Weights of a small GPT-style language model, trained from scratch on English Wikipedia.
Size: 9 layers, 4 heads of 64 (1 for keys and values), vocabulary 16384, 4.56M parameters.
Training: a variant of Adam for these matrices, 259M tokens, 7905 steps.
MLP neurons of a small language model. Each row is named by its layer, matrix (up: input weights) and neuron, and shows model dimensions 0-127. Each number is 500 + 50 x the weight over its row's rms, rounded and kept within 0 to 999. Numbers have three digits each.
A block is one neuron, or neurons of one layer that tend to fire together. After each block is what it responds to, as a language model described it from the Wikipedia text at the highest values.

L5.up10:514485459484468510369514410554488561557495505509347496387500508545581524575587496402518518570551474565542582450527429511477470498491528514580514545549519497442414489496483392494530465445534463430572503486512428461486506452572480520548528405538535480557487444481543504508530449454587458435551502540562556484524508472557423488494503431510524487574463412537466495538440475541480451580514
L5.up25:506499515543514540543417340479401499480568480545433440493423463448557491523507544499589501483585547552559439476500508475498500449521580471579502493491585512422568471414525488481499451513474441460468446536516437516530477524524478431470392495485502557488501375425551453526515490502539420488541571616507589508522532529455445579386508449572505454508515507533532528581427493468475392500592
L5.up79:507472490595388461556475458435480467560540507476516585458476430586508522511439448505508477487473448506478491591442496521485531437460421614547492490524553477474472472511424536449471498503467511428537532472523500529556545550505488527488479394468555500464425408460644399554541390534552454436520528452599443546552536445601583489505494377495481536524537444595536488592457544472451487511577
L5.up97:553532439532609432388490365568480547561569485503485511512534516483579461586492441498435488469393572553456479478448548515518484461497563496405506508520606445447410465485507540513512494448506486500472446467523478534482518502554434405528428431509565499405576440496597509495515523442537544423574486506575470496516542461567543427446503458536516461570578495497416484544510513557463520546445
L5.up110:494520526511420572474454482498418637497511501535497574356544503454488419486505558503521524395479505512508498454498514514490477468502414632471562474488526535464467464374433521492452538523489466541509529449542501466623573499543541481448525530454550477467499441426586423367500540463503559488600524537533476527464473453487528495495593465539429490478504507421473458515544456522475412546515
L5.up120:484388542492502447514458542535455539516509512520413517381480447472513398479553418482501475457513423485543533422430442563498576586501361491489493470562540623581518476495463480457566529510460503496492513437576562529511581503607501468506535530447509461500545474545535497489538500586567539507553537464501510439539492456412559607511447526491521487458488438425503466465494513498466568444523
L5.up150:446480484440558508462454455545455452517492444504485556476484521461561493550629375567493487472424496530520467498565491464454484489539500420632511450526447591463477464491634478562471577590411541435488542450502478438479518539496502487494517425461519583512528578440509492480467534475527544457584469446460553483580461563503472472470566539571580461481585454531479490559484437544372454561575
L5.up167:496422523374480542428515418496435501561583432455515602532458435469520522491524429563468440521494475593502506572510536506486438465584526450450514458561429501507426544492568494486505534520437493459518486419509470489491585468467523530529445483484557541427572465382582457459447467488530467394475550492627494488489477492559545548503531552494571454505489489479478520410500580549542524590492
L5.up168:482528522382513454423526407574538496560494387451475496521517546457501472452579410528472481480460504554592507567507569581479524452454476516545494492504534539507464459552609470578430466468437511478437449399484552532520551556505516416481493339512522540474516453550514562473480433501509547516535458395616546524498390541589506493435481464586566519536584533499489457476528586458449516452509
L5.up173:503507623448384583476452524489543551464456486531475456493375483474511473509459531452467531495426488518451522542503577448492480500500526456424381576476579512559470431572582487523495499508475550621432497459619539516597610454564506580540538528518549472404449483444597598474513497534506538452618484483449480508439500501462524523463528514463496559398620478492462513544481521479490516521521
L5.up207:482451527619568524496483456480444492511515453512547520387478423474520471381447462498541524373484522546420561469447481522473477523536526540538544501492502515461450411470648416541491432548522451495459417477535480534556539557537461482452496484462495479542509457491522502533487506497582472487577552501533540556530483557526568600414517538507543460601522536456414466544538442535511480485612
L5.up215:447519556590494500557537472551569565485508558543416417526429449555443495496544463497495508406406447486441559531495454474507427523582394580522444499566496585493456482420531580533524529464479525517463536401591581470546629570487502489520595473481502485483538496530548374465450522540583419548509480481511480518560474452483498520457519488493430509516566455476503454494552406462412542454595
L5.up239:393562471490477525483503497534501476570479475478509486484493499438445503502415459635526436471506425619435539466550517523509448430517497428561388521524522554533509469490540526522419521615574562397397426438509557482480522549555390510470506434409466611530536454530515451579558506561510551482559514391416571562493519504452468498444543450508534497446560455520461510571539429485464482504492
L5.up274:480469521423556556440527528540517492552462465455527535450540485518500522509462402609496475509443477624427425609499471570487381387547545596450475517516537590482502497531630487573492485582460523493530416436518426425519511454483423526417488519408488469552550482567558444525581508473553538451465573396498516454485579553477484487483599497530594513529535452512414475533485427511468508467523
L5.up292:523458538670508521487466514497472484488465489391427449492441497432561454457512543505538492461466487603434514485501518409457445441548539534398470515485599538535418466502553512605504511500550496455399443424567462508469446472586420451543476510491530532553489506491498456574591502532441500431588513452548585444510490571487471513470456518492536475541522531522460508493515426529581528480439
L5.up297:370604479487512486513455490528408486484645429419439569479480538514529564555570387481472514485414569518509479509516552449482504471601544541613519502467522500530498438546466465592470490552417525523447514434514529524534559485456612447467468468488485551424483419535572499521398543496510497571473452504481471546459517539482432449425504543537457481514512445559488544578519466520490478545504
Words inside the "is a/was the …" phrase that defines a person or thing in Wikipedia openings, e.g. soccer, former, first, journal, film.

L4.up91:468442527495515575563505491561563415489507492523544474446548479503469521455460553512512419484490462569608438485598453513458512435473498551545441486474528523528529418470483399447577486454553420480413449583477393517518470550388615557585456593587519518451468437506501511493516434534538503582527481506490606473531508584554470540494516466582539430501527519469488566434421512544476470505565
L4.up167:465475532482524581448547543544505471499572515505521556405427400540528507558437481513507429510525529570549411556490500513437513496552488542452491450504515490495520427538469505486455575504544501467513463501534409550509434659488430567488524514521455537499460559545467514485394476500495543513499435467515485485559466507544503568553402526514490379591504565548473433565481457538371471580495
L4.up258:445483504469424526520484466506546457551544468498515465506509477427499414498473447474500518471512439524662449496470493528477523475466461587645400508475463580506507540402493464441536498522529437430380411511485492603534415592531520558510519575523539522559489435495565530446446454553439522536480487452482608516535503515516446572491466513561597459591545465465548441443510565517495428511566
L4.up308:485470482536447581525465466517448475466467515541550424461547496487470502508508548468513522521466367462541512456484550442399509397467483553534487520574535462534506376511489499544502536440489496518385466550492399524465504535451555536524575472505502615441433464549495510559491455594570451539506553423471583486493522494568392490507561410582530464601542507539554436448491427431430455500578
Verb tokens or opening verb pieces right after infinitive "to" or a modal, such as convey, embarr(ass), gener(ate), miss, enter.

L6.up27:517475487405526473498539510487603506517560519512603418467476434555399320539462542504493501494485461443647441521432500604505477564474426471477404530518414449545493449450519530495523511464528601524518468517568492514484482487511525529483514540480455509542479536536520553521560455553459389547473377507464472444475424465492536576571448481520519458528580487464569395483486555559456467532471
First token of a main verb (often a word piece) right after to, a modal, or a subject, e.g. to align, would explain, to facilit(ate).

L5.up59:366450530521443565562468403551464587623459490466521414504494437419490499571568528532500481502512471593496434577458547499493465474554495480552478491573509474525538456451482486401446406552494497526457510518507475463624458549502474549526425508454551494476546528461549421618457438533470490445547375491539456519498553651496449497549503468494492498493527533540489418477462499454407510472496
L5.up76:451463597553526558533515415510593517594463523519602456492489443516473477509546554517508490512538404563503443492512503565413544519571527484532464513469522480531496464470431467613519404510511495502487392570525457530456533540534530607464482429494481548541468459481534436562497498546523418541460476535487469518462505538478543522575537397492500510504601560465566482485439445470472472516483
L5.up78:466514477531578537500473478544498440534456539587514470588466491491550435485423571539532453486537408572467413473532467447434478521488539457502395508573504341557563390477532572537503503502617500509429489598495458523518532564539491555504492490462519461507538578624465490466445476583554482515601514342454510464536480557496465579588427463545487432502505524484548488498563471522430427547546
L5.up95:414459502523529592560519472495562418534551515489527476447450437540512414488485491499486505453508421504641413521512456549486555496459481574586444529478399517506489483447531487548557508469516430448528460548507548531611455546545528590521513554530465511512452553464554460521397504580465503541431466459459493485543553523402487637480441509517477457513529484519498446501489537460464420548573
L5.up104:431451442559512482576508432516569560541536433436491555514444541521497521612551479532544501541590502578503460515469456510461533482578409540538432490511479530600431441492471521518464440474535423440431399514532444490478519540500472539495443459508525529391485540515543544545540503610499470596544408469538565430513523531527508581440440533520555449539507464461379484538520519498485482525513
L5.up153:517488512495570486478515499560559488506535556461535469546392507503408402511512540458468501452502400585556439507427513526444552504583543503518349476511517479496479441492511494507575578573556495574458456568546484475531473515542504608542510461493499494474400495473533532472522523564447492578477436424456544441465496473488540572602467468500547436505498495529439477480510599497460527504521
L5.up159:408556428488458514534523480492511465499550556527450475520465478517466437500474521505496543462474446502539437552433469593485529481492513541571353476545421513569506509444510543532578574499574480483545433561522510579466521504541566577488588507418511514480441543459497599541370517536448463533494452496453471516524531462444498607571411465496444474384564510483475385449506564548531478606478
L5.up166:476435502492505529525501538438542392564546487403543462482491490463564559551477522572487401445368419616550521511487509490393530433554547492493422524509493471509484484568440466390588505482486512514489377520512445537474475537477496541479479511591451594449368515545502453552547447566503482566451502490412517477552507578484418560452566512526568493554541511494513499501488455529570495479492
L5.up175:423384472464522439450501488500478345583577445458529517502442512530456485483559409447518552517504405566586436467539494483450576563623543498570481519517478536478499469560566471495599510527428488498439425409511514469521481542514465543454513426547470481488469571449497493530503463541437512551445425522511570413499560516496509549510422513539567484544526504468478419527550598550388513506486
L5.up212:446516519524574528504469475517508512480608547548526559487578478459517498516507528472424487466434515503587398392383562628482560480416517544511478475515459454540506450493387526529505432487531447464487489544525503552483551552483501489459540532572481535381439556516599575448479489524441544492454446456461483527418560552532537625590491466519525432512495532474507538488448595572405419508465
L5.up231:530486481561529471557510423434472462539503473461486477347565479604479456524581517440473447467514426515508431564458547591487405489480464503452451567379534493514489515505461500549472511476561383455482441523494406629480485553596454473571459500516565635524507506553439567488547497504422463551508534500588488489438586532507466438527534467537552475602519478503466452536493508475446485415497
L5.up253:488499526423427531551403493467511464481559499497552478420444490582452468504535523552457469453517451484573507589489469454442456462553504544542480536443619513557531439433488525544464678478552520480554526426492591548548536459499575613522496519462538567476483480527600475513455511598542497558501455454530447520564521439478552567395458486486576458545498439577412477512476455565421464489558
L5.up266:456486513491506443520508497466560509504523504410532416519514541524445414510515607500459476461590487518536501470498452414532530517583465408399400575485532595507484401445450473565620458550463587607441454547510526532424538514480514533501460535491576535520463524502444598564555397512429467496446450507478584510443602453468527564497436498521606399417501508512602575443457551518481467499475
L5.up272:457491538557520545514563420532544453584466484489439479402495461477491440485578517552447450366507442598459433554477439481468388455616392546459468530552427546594489483501472494594460525476547552474522524443524517471532568600525505522444533459514512496532415519505457488521556465568453440539522589429442472471527537494478537535537501484497497448506524567546377402510504450497506516540474
L5.up284:465480481443493555554537422551522485522440506506493473498534456555536441479540428493475455464456404472510429629476432510481500489499514536487422554551580558625504437516480515533494597453500574438483453585525518523538521485443478589444545474384500459500474590505541466520481433559588471517567430500481433493525567542502583518537440445486512477564558585512454446554465557486525565516541
L5.up302:418448455488453595536530445474605408530522488523484469547439529542458408544476548449532517546529404543575507506466497510495499453490502615479463493546483507528479503524493552526517510497474450501455407519534516458578493487505536507499548540426532519496463537495568542443508434628475475549502483375484525491558459424334428581487435503502521434491459508487382444538437521515564449491526
Main verbs (or their final word piece) right after to, was, would, or a subject, such as to use, was acquired, captures.

L6.up84:539538486448538494552512417497429490576480484426516434364488491539553521493515531500483439472475492541468579501508585457435449446645378607499473462443513525486469514460497507536450549493506548454491556424529588589539574598584495537429505476409537572499429556476473528493534451596484522460524454529602467475457522558538573491474458502541478500560533528517420523499455460457482499461403
Fires on "older" in census text ("65 years of age or older"), on passive participles after "was" (known, named, selected), and on line breaks after "= Title =" headings or infobox fields.

L4.up85:455510490505585468573462473596443481511475452502589436498454511475486459491536379532550526531550514515559495571590517456461463464534494567547451515535578567458555466501591453537501484531497474518445544420540472420525521417442485519601478508474470470465574491494621408495480438557542451459551470499550438470513411514544453417464564431494545492622564449462499488588456523550431500494567
L4.up115:510434511506527583448470459521416498469570544554481504521455537520491481401498495498533500442499383502475490540534514461518456451479438631600528537412546551472470437484556405502510573469359572425464531467557532510494554486471546601455470555447552473468548470462573477507490544411518498449495514508531594407568533471416476511558510460474557514614531486473469500541483503545446527431600
L4.up255:513488473555564489496452518577417578495454538499414473535549497510575469427573547472517548449538451505516457511593450439400430521528520582521496463558488502435423388547573474552453505496401545487497466519535443468490480505493499546533503497471531415543491500489480512561521547447525529506541517538432458448599398541497471532541420358516559483529532516507500416557457495541469423531524
L4.up313:479461478501483423428550422548352527509566492485524558480436477562584511437515452515488440554440500433537498581548467461519451459586486545599505480540426493532526507507567466542463627484375564522484561459559500503630579507495450483465474440486519462492502550421540478445448504470440540481488485479506539511548572549535502504507551513512493490541499453464539551628481519493353501569554
Words naming a person's role, job or title, usually after "was", "became" or "a", as in president, member, footballer, professor, co-wrote.